From a checkpoint of a small transformer trained on Wikipedia.
Size: 9 layers, width 320, MLP 1280 GELU, 12M parameters.
Training: a variant of Muon for these matrices, 466M tokens.
MLP neurons of a small language model. Each row is named by its layer, matrix (up: input weights) and neuron, and shows model dimensions 128-255. Each number is 128 + 32 x the weight over its row's rms, rounded and kept within 0 to 255.
Before each neuron's rows, "fires on" lists the tokens most often at its 100 highest values on Wikipedia text that the model never trained on.

fires on: " of", " on", "-", " in", " for", "gg"
L2.up231 [ 87  48 120 126 121 146 100 186  76 141 147  83  82  83 157 153 140 136  75 136 119 157 192 158 144 163 121 133 107 151 125 220 111  78 121 140 198 169 126 105 127 226 102 126 165 129 152 162 141 116 149  77 135 121 166 125  98 142 120 160 151 160  95 163 140 101 131 135 162 135 102 102 141 124 115 170 120 175  93 121 135  95 117 102 163 180 173 127 100  69 186 157 120 104 108 156  94 129 137 128  79 156 124 176 100 135 107 105 142 151 166  62  64  93 105 128 121 116 115  97  77 137 207 115 115 122 146 110]

fires on: ";", " |", " and"
L5.up1267 [133 120 105 129 166 157 141 107 118 110  96 114  60 137  94 144 140 136 136 172 106 156 125 162 138 140 145 153 152 127 103 183 122 152  67 164 157  97 185  84 176 178 113 179  50 171 108 103 151 122 167 123 124 151 102 104 162 136  35 162 105 108 161 143 100 135 110 146  94  90 127 148 114 153 135 159  99 104 173 161 147 145 114 114  99  96  98 106 123 154  47 121 124 119 151 124 109 143 132 120 144 138 113 133  92 100 165 119 153 140 138 138 125 181 141 135  96 114 140 125 161 139 166  79 118 144  79 109]

fires on: "n", "s", "r", "g", "d"
L2.up1247 [116 127 182 150 105 157  89 136 129 108  67 137 135 138 165 132  74 145 132 123 179 158 103 132 115 104 123 120 145 134 119 163 132  94  74  83 200  91 167  97 128 146 126 133 135 150 103 127 156 132 140 127 111 144 139 147 195 179 139 189 147 159 141 162 146 147 124 112 112 150 174 165 137  91 133 160 159 131  66  91  96  59  90 130 137  82 143  93 116 103 170 169 122 171 206  75 127 189 206 128 165 188 139 153 106 136  78 129 119 146 194  91  96  98 155 162  99 171 124  81  90  85 101 148 135 101 102 153]

fires on: ".", "nt", "T", "ter", "ry"
L2.up680 [ 95  99 116  84 152 128 106 110 106  70 163 141 147 121 138 136  47 106 111  77 126 125 149 166 138 115 112 112 165 151 123 170  82 210 170 151 130 146 156  75 165 126 192 165  94 143 154 108 163 154 125 146 171 119 103 126 133 180 128  78 136 107 150 113 108 111 124 109 148 130  90 128 150 170 111 120 159 108  98  50 111  87  67 140 161 105 143 143 118 149 110 194 115  96  63 145  94 157  71 110 146 137 156  91 168  98 112 121 114 138 125 136  98  94 113 131 153 143 185 119 168 145 101  93 157 103  85 148]

fires on: ":", "O", "e", " School", "l", " in"
L2.up1003 [ 96  87 178 122 172 178  86 140  80 112  85 112 145 160 156 153 116 141 112 153  98 146  89 150  65 170 132 188 159 119 158 121 114 135 120 128 125 147 124 121 121  44 132 112 117 122 123  91 133 106 182 106 182 148  83  62 151  80 128  93 116 147 109 176 155 115 103 123 131 153 123  65 117 169 141 106 113 110 176 164 131  56 132 141 148 122 181 136 117 148 169 107 136 140 128 115 131 124  78 157 115 137 126 160 142 112 131 119 164  85 151 138 159 112 129 111 154 132 103 119  96 164  67 142  86 124  69 120]

fires on: "=", "vi", " he"
L5.up55 [179 151 120 158 113 107 133 157 131  88  76 136 136 149  93 127 107 118 187  99  71 119  80 113  97 139 112 100 161 125 139 127  96 136 165 135 124 201 174 121 114 135 152  52 151 156 112 116  70 154 154 113  92 155 131 138 142 126  84 142  77 101 150 141 156  91 133 102  96 150 149 115 104 163  93 132 123 139 116 211 128 105 123  83  80 138 209 121 130 110  74  65 153 103 168 116 160 108 151 121 124 137 116 166 111 150  89 182 118 132 121  90 133 111 165  83 148 168  98 146 150 169 124 150  90  75  98 167]

fires on: "le", "}", " of", " half", "f", " 1"
L2.up814 [127  87 109 139 120  96 101 152 153  92 161 137 134 127 136  99 126 117 157 179 140 133 122 103  75 138 123  85 162 126 191 143  97 134 160 113 183  94 118 137 132  71  99 151  85 153  85 162 138 139 128 102 172 137 112 159  86 102 177 213  97 111 121 165 112 109 175 146 165 107 165 150  86 163  71  96 167 176 134 125 114 144  57  80  98 145  93 182 118  90 189 131  98 104 162 146 171 136 210  79 161 114 152 139 148 114 130 130  69 117 111 109 169  86 144 165 148  91 157  80 166 106 120  79 190 111 145 141]

fires on: "=", ",", ":", ")", "\""
L5.up89 [167  88  99 145  94 128 118 129 142 163 120 136 121  89 183  96 141 135 105  94 161 176 161 150 119 147 155 162  93 130 150 167  99  96 143 108 179 117 164 195 162  98 131 100 180 149 127 124 139 149 122 184 109 129 182 220 139 129 103 122  35 105 164 109 107 143 157 156 128  88 139 116 135 125 121 127 108 109 111  76 208  73 128 143 146 136 159 139 100 163  81  95 158 167 185 179 186 109 146 162 118 132 129 106  93 151 159 114  44 164 130  91 106 141  84 115  75 103 125  90 119 126 109 167  98  98 186  91]

fires on: " |", "han", "on", "ng", "no"
L2.up773 [ 84 151 113 149 114 172 185 105  92 149 145 121 125 114  79  93  98 141 102 133 133 135 104 138 101 139 141 168 123 124 121 150 133 134 115 117 143 131 114  98  91 173 117 121  67 192 208 112 142 128 138 137 231 125 100  73  51 111 104 129 164 134  94 123 162 151 116 175 110 136 185 140 129  81 116 148 121 130 133 141 137 176 144 142 155 106 129 118 137 127 131 120  81 124 114 125 140 140 160 134 111 191 145 127 139  91  72 119 116 133 134  60 133  91 172 163 151  60 139 135  76  88  87 139  87 145 155 130]

fires on: "d", "t", "ed", "s", "-"
L5.up837 [ 90 165 129 158 148 137 132 141  99  90 109 137  65 118 125 163 106 148 170  99  81 164 148  77 140 168 154 143  66 142 112 152 139  71 149 150 147 171  69 161 135 159 131  35 163 101 142 124  94 128 131 178 120 118 122 163 117 158 114  83 208  96 176 110 110 104 145 133 104 114 154 110  36 147 108 132 138 131 142 150 151 120  77 181 116 127 116 150  99 153 133  86 101 146 157 118 119 160 165  84 154  91  85 109 167  93 115 157  87 177 145 148  85 149 142 144 136 127 115 111 149 140  94 129 122 100  58 121]

fires on: " by", " in", " on", ")", "n", "ul"
L5.up753 [ 66 129 135 120  87  91 109 132  95 128 162  65  81  69 148 164 189 153  53 138 137 142 184  45 133  74 120 117 151 113  98 156 113 116 166 145 145 109 181 125 159 157 183  86  84 116 153 141 112 133 145 155 108 134 117 142  79 125 149 188 142 147 114 155 108 140 150 117 115 122 148 169 141 171  48 132 177 169 127  55 177 139 123  86 162 214 110  85  61 113 101 141 168 113  89 150 109 119  44 104 217 141 150 101 124  74 137  85 187 114  97  66 149 143 165 136  73  71  88 171  91 128 129 104 110 167 178 106]

fires on: "\n\n", "-", " |", "s", ")", "16"
L5.up622 [126 183  73 177 126 185 125  86 102 206 133 152 124 140 131 200 148 141 124 141 141 142 196 127 155 128 126 147 142 163 116 143 122 138  60 135 115 159 102 119 160 105  92 148 160 104 206 136 156 139 132 151 126 127 133 108 142  83 153  76 139 144 141 149 103 124 136 122 117 143  59 100  85 142 159 150 114 122 100  93 110 218 116 130 165  83 133  89  72 130 149 102 142 148 118 110 105 177 166 144 142  80 120  74  83  99 134 105 100 127 116 121 112 111 127 116 132  93  93  99 176 168 141  84  78  99   1  89]

fires on: "r", "d", "el", "R", "l"
L2.up843 [ 75 159  98 198 140 154 135 118 139 111  56  61  90 157 127 104 132 147 108 107 155 153  72 115 164 124 149 119 191 123 147 138 102 128 142 160 177  49  67  87 145 123 120 101 162  93 102 125 119 115  86 120 154 143 125 140 180 145 161 124  93 102 121 131 142 113 126 135 142 171 109 170  93 100 177 170 113 106  59 120 140 102 107 142 164 106 135 132 156 116 114  95 153 140 136  22 114 146 138 174 139  92 120 113 151  82  88 157 136 110 169 134  64  91 176 184  97 114  61 140 139 123 180 142 141 189 125  80]

fires on: ":", " |"
L5.up257 [144  51  75 109 173 139 149 138 172 165 106  96 155  93  58  87 156 156 169  97 165  98  77 156 159 142 151 127 161 146 164  89  83 204 126 133 123  94 140  88 121  74 132 139  75 159 114 111 169 145 105 118 127  95 156 130 200 107  87 165 152 161 124 139  92  78 198 132 127  93 105 124 128 147 160 117 131 126 111 161 221 173 120 155  87  70 111  98 145 117 167 128 138 109 155 134 184 148 146  54 121 131 153 163 111 107 151 101 173 147 130 136 146 166 140 115 104 159 186 195 116 161  83  79 126  96  77 193]

fires on: "n", "t", "it", "d", "rib", "u"
L2.up208 [110 108 128 173 162 137  89 172 133 104 114 180 125 153 186 160 161  85 126 111 150 116 110 136  82  89 149 140 157 141 193 181  90 103 146 130 106 124 133 107 126 125 119 186  82  86  93 124 103  94  85  75 164 120 179 109 139 154 177  57 152 155 126 116  77 179 117 147 136 109 144 102 130 144  96 106 155 101 139  57 107  94 199 114 139 127 147 159 110 149 138 119 181 105 145 123 119 140 104 170  82 123 109 123 102 163 157 167 159 155  88 145  70 127 152 205 109 116 110 129 130 148 116 147 116 119  97 150]

fires on: "-", ".", "ame", "/", "=", "and"
L2.up259 [ 98 119  66  81 163  67 115 159 124  95  65 142  95 100  72 103 161 178 133 119  77 191 122 200  88 138 112 102 169 117  71 116 153 146 119 141 133  55 144 117 101 150 142 163 179 143 169 132 146 121 158 111 113 131 156  82 100 102 102 125 167 155 155 113 161 164  91  93  80 112 133 131 134 164  56  78 122 107 102 167 106 165 143 136 129 168 140 148  76 120 106 116 120 125 148 130  84 138 157 155 174  98 172 109  98 131 121 122 191 163 127 157 153 164 101  93  84 117 125 102 113 170  74 172 120 132 167 182]

fires on: " a", ",", " to", "ed", ":", " st"
L5.up1043 [161 196 179 169 139 153 112 140 148 123 103 159 101  76 171 155 128 128 159 155  95 125 140 133 113 122 108 161 151  86 108 191 142 129 140 110 160  70 108 131 129 151 127 234  84 121 120 135 143 101 132 109 146 172 130 132 120  94 123 161 120  95  98 101  86  97 117 173 113 122 114  99 123 120 133 129 113 176 170 133 116 113 169 122 140 161 131 128  86 147 169 185 199 152 148  71 141 146  24  96 133 133 149 171 116 147 149 136  80  77 103 119 157 168 128 109 145  96 114 124 171 111 136 154  70  97 116 164]

fires on: " |", "=", "\"", ")"
L5.up1218 [161  89 117 155 123  99 108 147 168 125 139 136  82 176 143  51 140 147  75  50 153 185 168 136 127 171 130 140 131 131 129 105  86  65 129 127 103 112 171 113 104 118 118 126 141 114 149 102 186 106  91  90 147  83 134 159  86  75  57 137 127 166 143 111 121 132 187 141 123  54 143 165 133  94  98  97 179 100 135 102 169 121 193 111  97  76 128 188 123 132 149 173 175 133 114 138 165  97 180 123 175 120 172 151  41 115 162 124 142 131 144  63 140 179  79 142 127 105 163 146  56 134 168 142 127 144 143 132]

fires on: "=", " ("
L5.up48 [146 131 132 198 130 136 171 144 151 128  98 140 128 185 132 110 157 136 140 121 134 156 102 157 165  95 141 130  90 123  84  97  80  73 146 102 144 147 130 100 141 136 163 106 154 162 118 163 130 161 146 104 128 112 155 154 212 159 105 121 111  99 191  87  90  59 155 110 138  79 103 106  96 170  73  51 109 148 103 112 114  56 168  72  94 129 186  93 184 208 105  95 187 156 156 134 160 144 190 137 118 101 126  92 113 108 139 100 125  71 115 147 140 115 121  73 111 137 159  94 141  99  91 174 108  90  78 182]

fires on: " |"
L2.up1073 [162 116  94 173  60 161 160 127 147  87 112  87 164  87 118 153 172 160 115  75 187 176 109  69 117  83  99 148 114 139 115 128 152 124 109 146 136 187 140 172 109 119 123 118 154 114 125  99 148 132 199 188 191 118 122  79 145 167 153 146  80  98 158 101 151 155 147 121  84  93 141 156 112 150 123 134 117  90 123  93 197 143 110 107 125 123  54 122 146 147 144 115 119 105  91  84  73 115 132 152 181 140 143 165  83 137 137 116 101 179  95 177 118 146 151 100 101 138 125 123  99 105 132  65 124 117  92  86]

fires on: "ly", "y", "ally", "ently", "ably"
L2.up49 [144 167 129  79  62 143 144 108 119 112 164 123 137 120 146 101 170 173  93 174 141  91 140 100 105 129 159 181 114  66 144 139 139  81 105  80 122 156  83 169 163 149 142 171 117 143 137 146  77  68 129 129 113 117 116  97 179 112 131 114 121 133 147 109 147 111 146 169 123  92 131 166 172 112 133 170 120 120 199  88 116 116  95 212 113 107 128 125 110 151 130 155  92 104 154 140 186 155 142 104 197  71 181 189 151 144 138 108 155 199 134  92 185 144 142  63 107 143  66 101  99 133 158 103 117  98 140 109]

fires on: " |", "|", "=", "-", "In"
L5.up821 [163 118 142  89 157 133  85 146 133  94 123 149 124 134 131 109 141 117 137 175 131 130 162 160 148  87 109 140 110 107 126 124  95  88 129  66 108 151 178 140 140 125 169 133 145 144 148 110 141 130 147 146 135 106 120 113 170 147 124  79  46 110 108 140 148  93 131 141 119 135 122 113 120 157 134  59 129 128 106 155 148 117 137 130 149 127 162 134 152 178 129 108 107 106 167 126  84 158 139 140 163 116  86  78 114 114 117  97 106  98 194 100 134 158 141 140 144 133 109 121  35  80  88 131 132  93  95  84]

fires on: "o", " de", " la", "e", " l"
L2.up511 [110 140 145 132 161 163 102 155  94 107 186  60 103 150 125 164 107 131 171 130  86 132 131 124  97  98 160 140 147 146  91 234  97 124 171  55 121 152 116 103 135 148 110 110  88 135 153  75 141 101 144 111 102 143 134 150 154 151 139 143 145 153 141  81 194 142  34 146 129 143 110 119 145 136  89  95 213 151 143  94 151 107 144 147 144 103 123 144 195 123 139 117 117  85 177 102 110  92 119 128 160 130 140 162 179 137 144 111  88 110  98  79 138 132  83  37 165 162 147 104  93 106 143  99 170 161 148 187]

fires on: "d", " |", ";", ".", "ter", "n"
L2.up127 [100 113 117 121 114  56  99 122 115 117 148 138 151  80 107 110 104  23  69 109  91 118  73 163  93 136 127 124 146 161 107 174 105 170 156 177 152 178 178 104 116 125 112 165 123  77 111  96  74  91 136  89 125 105 123 150 117 115 131  82 137 133  84 134 120 120 119  86  81 156 130 123 130 114 157 135 119  69 167  90 110 156 129 130 164 137 148 152 144  94 163 141 175 150 130 148 127 113  68  93 103 143 104 188 110  91 131 149 118 111 120 178 137  72 148 196 113 173 121 148 198 196 154  97  98 108  82  86]

fires on: " (", " also", " originally", "ly", ":"
L5.up240 [154 168 113  61 157 162 101 112 109 151 104  91 152 187 147  77  64 125 147 133 120 136  94 138 227  90  99 115 117  63  92 106 123 111 125 163 143 118 161 142 156 159 128 129 147 122 117 111 131 136 166 102 162 138 144 131 156  87 110 155 135 115 128 130 108 165 128  74 163  95 156  89 131  87 135 105 128 112 165  52 107 138  92 100 153 134 121 132 151 140 134 140 145  97  75 144 199 115 152 225 157 158  88 109 129 184 141 106 133 132 125 136 183  74 168 173 128 128 100  67 156 191 119 160 142 124 204 184]

fires on: "-", " al", "\n", " ", " Sub", "Al"
L5.up9 [172  98 103 141 137 144 137  85 125 168  97 192 146 194 100 129 118  96  71 145 107 137 152 163 143 162 111 188 114 112 129 110 131 107 125 157  12 114 110 164 129 149  87 127 131 150  78 109 126 111 117 205 155 142 158  99 148 104 136 130 135  83 176 133 167  99  99 157  84 122 114 201 125 160 109 138 140 133 129 122 139 112  93 187 149 176 112  95  86 168 122 159 172 143 129  88 178 125 166 128  88 113 101  77  81 128 178 168  76 128 105  90 151 136 131 172 111 126 115 167 134 147 125  76  83 133 154 121]

fires on: " of", "ert", "sy", "ed", "ight", "lis"
L2.up470 [197 191 140 137 174 198 169 169 110 158  74 142 105 116  50 155 190  80 115 118  93 154 137 139  63 123 114  90 102 154 132 148 144  83 100 149 123  94 198  96 101 159 141 113 128 144 149 136 156  99 161 109 143 129 136 132 141  96 133 160  96 115  84 169 143 109  76 126 178  92 141 105  97 130  69 130 136 129 162  65  81 104 103  72 111 110 157 129 136 132  68 122  75 181 147  90 191  96 147 143 152 144 148 140  87  90 154 172 132  85 142  95 171 124 135 122  67 120 142 110 139 166 119 150 122  50 171 156]

fires on: "n", "l", "nt", "ti", "st", "-"
L2.up839 [119 122 133 197 140 150 137 107 125 126 116  82 149 141 190 142 105 109 189 117 156 175  37  86  98 116  56 145 124  95 172 197 133 109 103 129 108 121 113 145 149 118 138 106 115  92  83 134 107 147 161 127 197 133 120 103 142  89 101 133 125  80 109 182 108 177  78 117 142  86  98 113 108 110  52  74  96 119 196 107 133  87 143 118 112 142  95 157 182 115 141 117  84 177 146 158 127 191 144 144  82 188 165 162  88 109 166 159 168 162  94 131 132  99 126 127 100 130 107 139 151 113 114 181 127  92  92  83]

fires on: " such", " lo", "ed", "0", "3"
L5.up1181 [137 175 109 154 115 105 149  92 131 136 148 131 117 157 114 183 141 102  93 127 163 131 130 128 144 135 125 157 121 129 162 119 103 161 184  82 119 131 126 108 122 113 163 101  90 134 159 137  90 128 133 166  89 170 113 120 180 114 124 155 138 148 103 115 162 121  48 166  87  63 109 121 188  90 164 126 140 135 135 118  93 161  82  67 144  96 136 135 102 158 115 140 107 180 125 106 162 111 152 154 101 119  97 154 129 110  93 175 105 198 132 168  81 133 222 121 101 117 109 129 146 128 133 137 107 122 182  61]

fires on: "=", "e", "t", " of", " in", "ha"
L5.up968 [144 133 146  88 102 164 127 239 111 135 104 140 146 144 102 120 140  81 182 102 161 152 121 161 177 100 128  99 126 102 137 156 104  90 176  91 141 163  67 138 140 131 118  97 160 101 210 139 207  86 106 143 132 137 135 109 172 176 135 108 160  84 113 127  77 114  71 124 184  88 159  90 120 233 131 127 142 132 107 131 130  78 102 125  94 151 132 153 110 103 134 161 153 124 136 159 114 104 146 114  93 104 177  89 121 104 124 167 163 100  95 165 133 120 148 159 115 148  86  25 135 102 141 137 149 146  89 117]

fires on: " des", "G", "g", " /", "rod"
L2.up734 [ 96 129 152 115 155 164 109 155  96 116 101 130  99 101 130 114 126 111 177 180 131 114 136 128 121 126  93 149  86 146 144  96 115 143 151 104 123  81 128 181 146 131 152 137 172 137 176 159 117 118 173 180 102 153 107 115  89 100 101 135 101 107 157 127  13 141 166 156 178 151 111 143 100 140 116 146 137  99 120 145 130 174  72 170 151 128 115 163  87  90 139 122 147 115 106 146  84 101 192  67  95 127 123 161 137 181 161 124 183 174 132 112 140  66 128 151 105 111  96 132 159 179 120 147  58 131 118 158]

fires on: ".", ":", " |", " of", "ed"
L5.up824 [121 175  92 155 178  98 132 135 124 130 108  97 132  88 104 171  95 116 127 145  78 163 102  82 125 122  90 106 118  92 123 101 103 106 139 118 140 104 112 135 142 115 103 149 143 153 163  63 153 100 168 115 168 148 101 145 147 108 164 135  96  89 139 137 127 161 114 129 113 112 130  35 101 157 113 128 113 133 138 100 196 167  81 110 157 140 132 100 134 162 114  88 161 218 125 144 121 118  89 119 113 133 186 161  52 134 183  90 111 112 134 105 108 168 179 139 121 156 120 109 183 136  76 130  86 123  97 108]

fires on: " |", "d", "eg"
L2.up1141 [ 76  93 134 129 135 150 103 105 116 177 164 118 134 102 163 158 154 144  91 109 121 152  85 136  77 137 118 162 136 143 170 203 143 174 167 158 151 183 186 119 156 132 171 196  48 122 103 134  85 104 114 146 133 111 182 133  98 134  78 125 125 170  94 126 157  62 140 116 115 111 161 113 179 131 121 216 101  72 168 143  94 155 122 158 112  59 114 109 124 115 158 118 124 198 148 114 131  69 187  89 124 117 187 172 122 106 143 121 110 156 106 153 131 112 112 111 150 131 190 148 135 136 115  69 126 111  86 155]

fires on: "o", " de", "gh", "que", " Francisco", " Pedro"
L5.up1276 [141  99 105 131 116 155  93  99  48 119 128  67 115 160 168 128  93  94 219 158 118  96 110 114 154 117 119 133 134 187  92 167 111 174 130 186 120 157 179 104 119 144 102 103  97 183 145 131 101  95 136 113 120 167 186 159 172 158 153  97  35 109  95 121 161 125 124  96 132 130 151 121 107 110 141  86 185  77 125 146 192  99  95 167 130 136 134 156 170 123 134 152 170 147 165 150 113 151 110 108 146  79 109 150 156 130  90  86 131 102 169 138  88 125 122  80 146 157 122 141 131  70  45  95 157 144 113 134]

fires on: ":", "\"", " a", " cm"
L5.up1142 [152  94 108 163 145 123  88 161 102 160  82 128  98 131 143 126  93 168 142 184 148  91 164 113 106 147  52 146  70 137 132 117 108 141 117  89 146 127 105 131 141 141 107 164 135  97 178 127 131 140 107 182 124 113 142 174 126 100 132 206 115 144 155 166 138 131 115 175  91 161 115 128 154 124 128 103  96 211 150 107 135  70 162 142 123  71 113  95 124 128 159 115 178 110 169 178 161  90 121 154 157 146 159 148 101 173 150 108  61 110 128 201 168 134 173 106 127 111  74 146 125 154 109  78 108 132 116 120]

fires on: " of", " |", ".", "le", " to", "="
L5.up1 [120 141 147 161 192 110 190  77  65  89 107 114 156  78  82 141 157  74 154 161 140 112  84 161  58 108 142 127 111 159 143 151 105 134 194 181 120 136 126 124 184 136 163 126 204  69 164  82  87 134 108  46 130 157 121 141 109 106 137 129 136 110 156 150 133 187 150  96  76  93 123 105 149 135 103  99 157  66 110 122 106 135 143 166 156  93 104 121 161 122 115  85 126 139 122 128 143 102 140  89  87 148 189 119  73 108 130 165 120 126 119 194 113 173 103 161 127 151 143 166 125 104 163 100 120 122 123 125]

fires on: "s", "ter", "art", "n", "se"
L2.up598 [104 121  78 147 105 131  78  89 168 160 125 108 135 135  81 116 127  86 102  85 112 151 107 148 116  87  83 152 100 127 121  89 125 116  83 179  83 152 130 166 154 145  82  78 171  87 126 108 101 132 152  70 170 116 158 131 152 117 155 124 169 165 100  96  92 130 163 121  85 187 121  67 117 163 144 187  98  87 121 191 126 107 132  83  97 113 115  53 156 120 215 148 194 151 159 108  92 135  91  72 134 104 119 133 139 111 114 113 168 193 106 209  91 119 144 141 160 143 130 125 167 153 136 190 121  74 111 139]

fires on: "ed", " ", "en", "ing", "ng", "n"
L2.up566 [211  90 139 152 128 143 147 135 139 150 143  85  96 101 102 184  83 156 118 164 141 132 136 145 145 120 122 139 117 159 163 104 128 104 114 156 156 160 138 151  99 134 101 131 150 148  85 103 132 168 155  68 129 103  71  81 161 111 135  39  86 115  81 159  84 112  85 113 109 179 128  98 144 144 141 111 132 127 160 116 128 148 149 126 174  95 155 114  97  54 124 127 156 129 117  76 126 130  60 139 108 112 103 139 162 140 102 118 134 123 127 124  93 127 103 189 106 146  86 121 130 126 126 151  77 133 161 112]

fires on: "-", "|", "ED"
L2.up1250 [128 161  96 126 143 189 165 123 107 112 117 167 123 167 131  72 102  94 143 132 128  52 149 159 133 165 164 128  53 124 144  98 147  83  98 150 119 100 141  93  99 127 131 159 149 118 113 116 102 160 143 151 170 145  61 113 154 131 216 160 210 104 178 120 124 132 170 108  66  85 101 161 150 126 179 136 123 111  65 120 114 161  71 115 142 174 177  72 144 177 159 116 120 139 160 180 148  72 168 151 146 156  46 113  99 199 171 160 115  82 183 142 101 108 135 117 125  66  82 107  58 142 156 158 107 100 178 117]

fires on: " |", "-"
L2.up1210 [ 91 105 134 114  69 152 141  56 117  97 184 103 144 137  87 121 154 110  97 139 145 131  92  74 121 158 146 144  55 177 166 150 107 135  81 134 182 117 160 141 130 115 128 198 134 109  83  98 114 145 116 155 155 129 106 131 112 139 115  88 118 149 201 133 162 193 153  92 137 132  60 141 113  81 146 176 133  84 178 101 178  94  70  90 134 141 120 198 151 107 129 144 126 155  72 115 138 185 123 112 172 126 180 194  80 122 155  66 110  88 114  80 145 161 136  86 180  68 128 101  68 128  98 127  99 147 170  89]

fires on: "-", "n", "e", "ra", "d"
L2.up1266 [129 115 115 129 117 126  67 169 145 142 124 176 149 152 131 111 105 121 150 159 133 141  59 170 156 102 104 138 204  93 166 190 181 103 115 165  88 244 113 152 163 117 113  95 140 119 121 144 108  97 110  89 147 117 139  90 140  94 149 118 113 131 137 130  86 153 135 158 208 124 107 109 121  91  58 114 125 141 140 134 140 159 138 102 121  87  79 125 127  98 118  84 144 132 144  72 140 168 168 100 150 148 116 138  76  84 170 143 197 178 116  96  90 143  91 118 120 114 118 150  97  82 121 117  65 158 136 151]

fires on: "-", "\n\n", " +", "=", " −"
L5.up85 [ 99 123 104  73 110  94 136 163 127 117 150 135 112  73 133  91 134  58  85 144 156 121 142  57 118 143 120 170 171 127 136  77 217  90  93 131 150 116 147 118 128 124 169 134  94 149 106 141 170 134  96 126 148  80 161 141 169 142 125 144 185 131 136 130 146 160 127 175  42 171 152 127 173 141 128  99 156 153 117 106 180 125 154 140 133  55 118 170 134  89 161 126 180 107  98 163 123 124 200  85 128 135 181 141 189 138 139  71 129 152 161 136 123  82 125 142  87 118 131 112  74  93  66 182 149 122  58  78]

fires on: " of", "ul", "be", "f", "bes"
L2.up325 [121 162  86 165 114 106 135 143 117 126 132 152 108  93 117 184 142 186 154 118  90 110 117  80 149  94 198 132 145 144 109 128  75 113 124 130 181 105  97 149 156  63 153 140  98  81 138 138 174 117 121 147 166 115  78  93  99 114 121 148 147 148 123 155 155 111 108  88 161  75 118 175  60 167  95 147 148 130 129  80 129 108 164 127 112 119  67 187  99 127 166 176 110 116  94 122 133 129 117  84 172 135 160 135 147 152 142  67 119 123 131  95 152  83  91 117  94 125  93 115 114 165 181 147 131  88 139 117]

fires on: " |", "ines", ","
L5.up1123 [173 127 111 122 156 101 155 105  83 135  91 149  66 132 107 147 125  85 156 119 137 105 165 134  81 176 101 143 153 120 137 146 116  77 138  98 115 113 170 108 109 141  92 180 127 163 152  69 148  58 120 127 157 132 123 159 123 102 115  93 153 162 121 160 157 144 136 185  94  77 169 129 101 141 146 131 133 100 148 120 151 130 127 150  80 148 157  73  97 141 117 158 141 149 124  96 124 130 108  66 158 170 172  99 129 156 145 135 149  65  96 148 115 185 103 103 109 167 188 143 182  95 114  98 126 102 148 111]

fires on: " |", " by", "|", "\n\n", " for", "ti"
L2.up204 [177 110 113 116 175 196 175  73 118 119 121 138  67 195 124 169 125 155 128 106 138 113 134 203 153 192  71 107 162 161 104 141 117 127 149 136 121 128 102 156 135  91 138 150 110 122 212  65 154 103 150 103 133 181 102 133 149 170 146 145 122 136  77 100  78 171 145 201 139 175 138  66 113 160 154 147 137 127 164  82  91 170  89 133 127 125 140 130  81  89 193 129 109  90  51 152 145  83 113 118 119  95 128 138 107  92 133 176 132  87 111 162 137 129 116 119 143 113 104 105 117 197 172 163 145 114 126 118]

fires on: "=", " =", "0"
L5.up1207 [107 147  94 149  59  85 123 148 115  98  90 114  96  94 109 125 152 143 111 137 149 140 107 122 204 156 104 183 186 167 127 115 111 139 128  65 165  95 146 143 135 118 139 120 144 127 166 169  89  71  94 127 192 158 216 146 139 125  65  99 197 116 173 134 209 185 112 146 118 152 141 116 169 182  61 110 142 112 134 119 118 133  91 150 110 207  94 124 135  98  71 115 125 106 122 136 159 135 158  70 112 115  93 125 149 145 107 116 144 110 140  80 137 166 110 111  78  99 130  98  69 110 127 174 151 159 168  96]

fires on: "\n", "e", ":", " of", " and"
L5.up527 [107 108 155  95 180 139 120  82  73 116 119  76 113 131 151 121 132 171 176 137  88 108  98  73  49 166 127 121  97 145 116  88 144  96 170 166 140 144 149 115  75  68 144 119 182 141 129 117 124 149 150  53 147 140 161 113  57 112 118 128 153 118  86 166 174 118 138 153 151 125 136 123 129 138 124 197  86 114 126 174 112 184 116 134  94 123 127 110 136 121 142 135  79 149 120 111 141 144 157 212 138 164 115 107 110 128 159 167 121 134 153 184 118 111 150 138 134 113 108  90 119 174 134 119 134 115 167  87]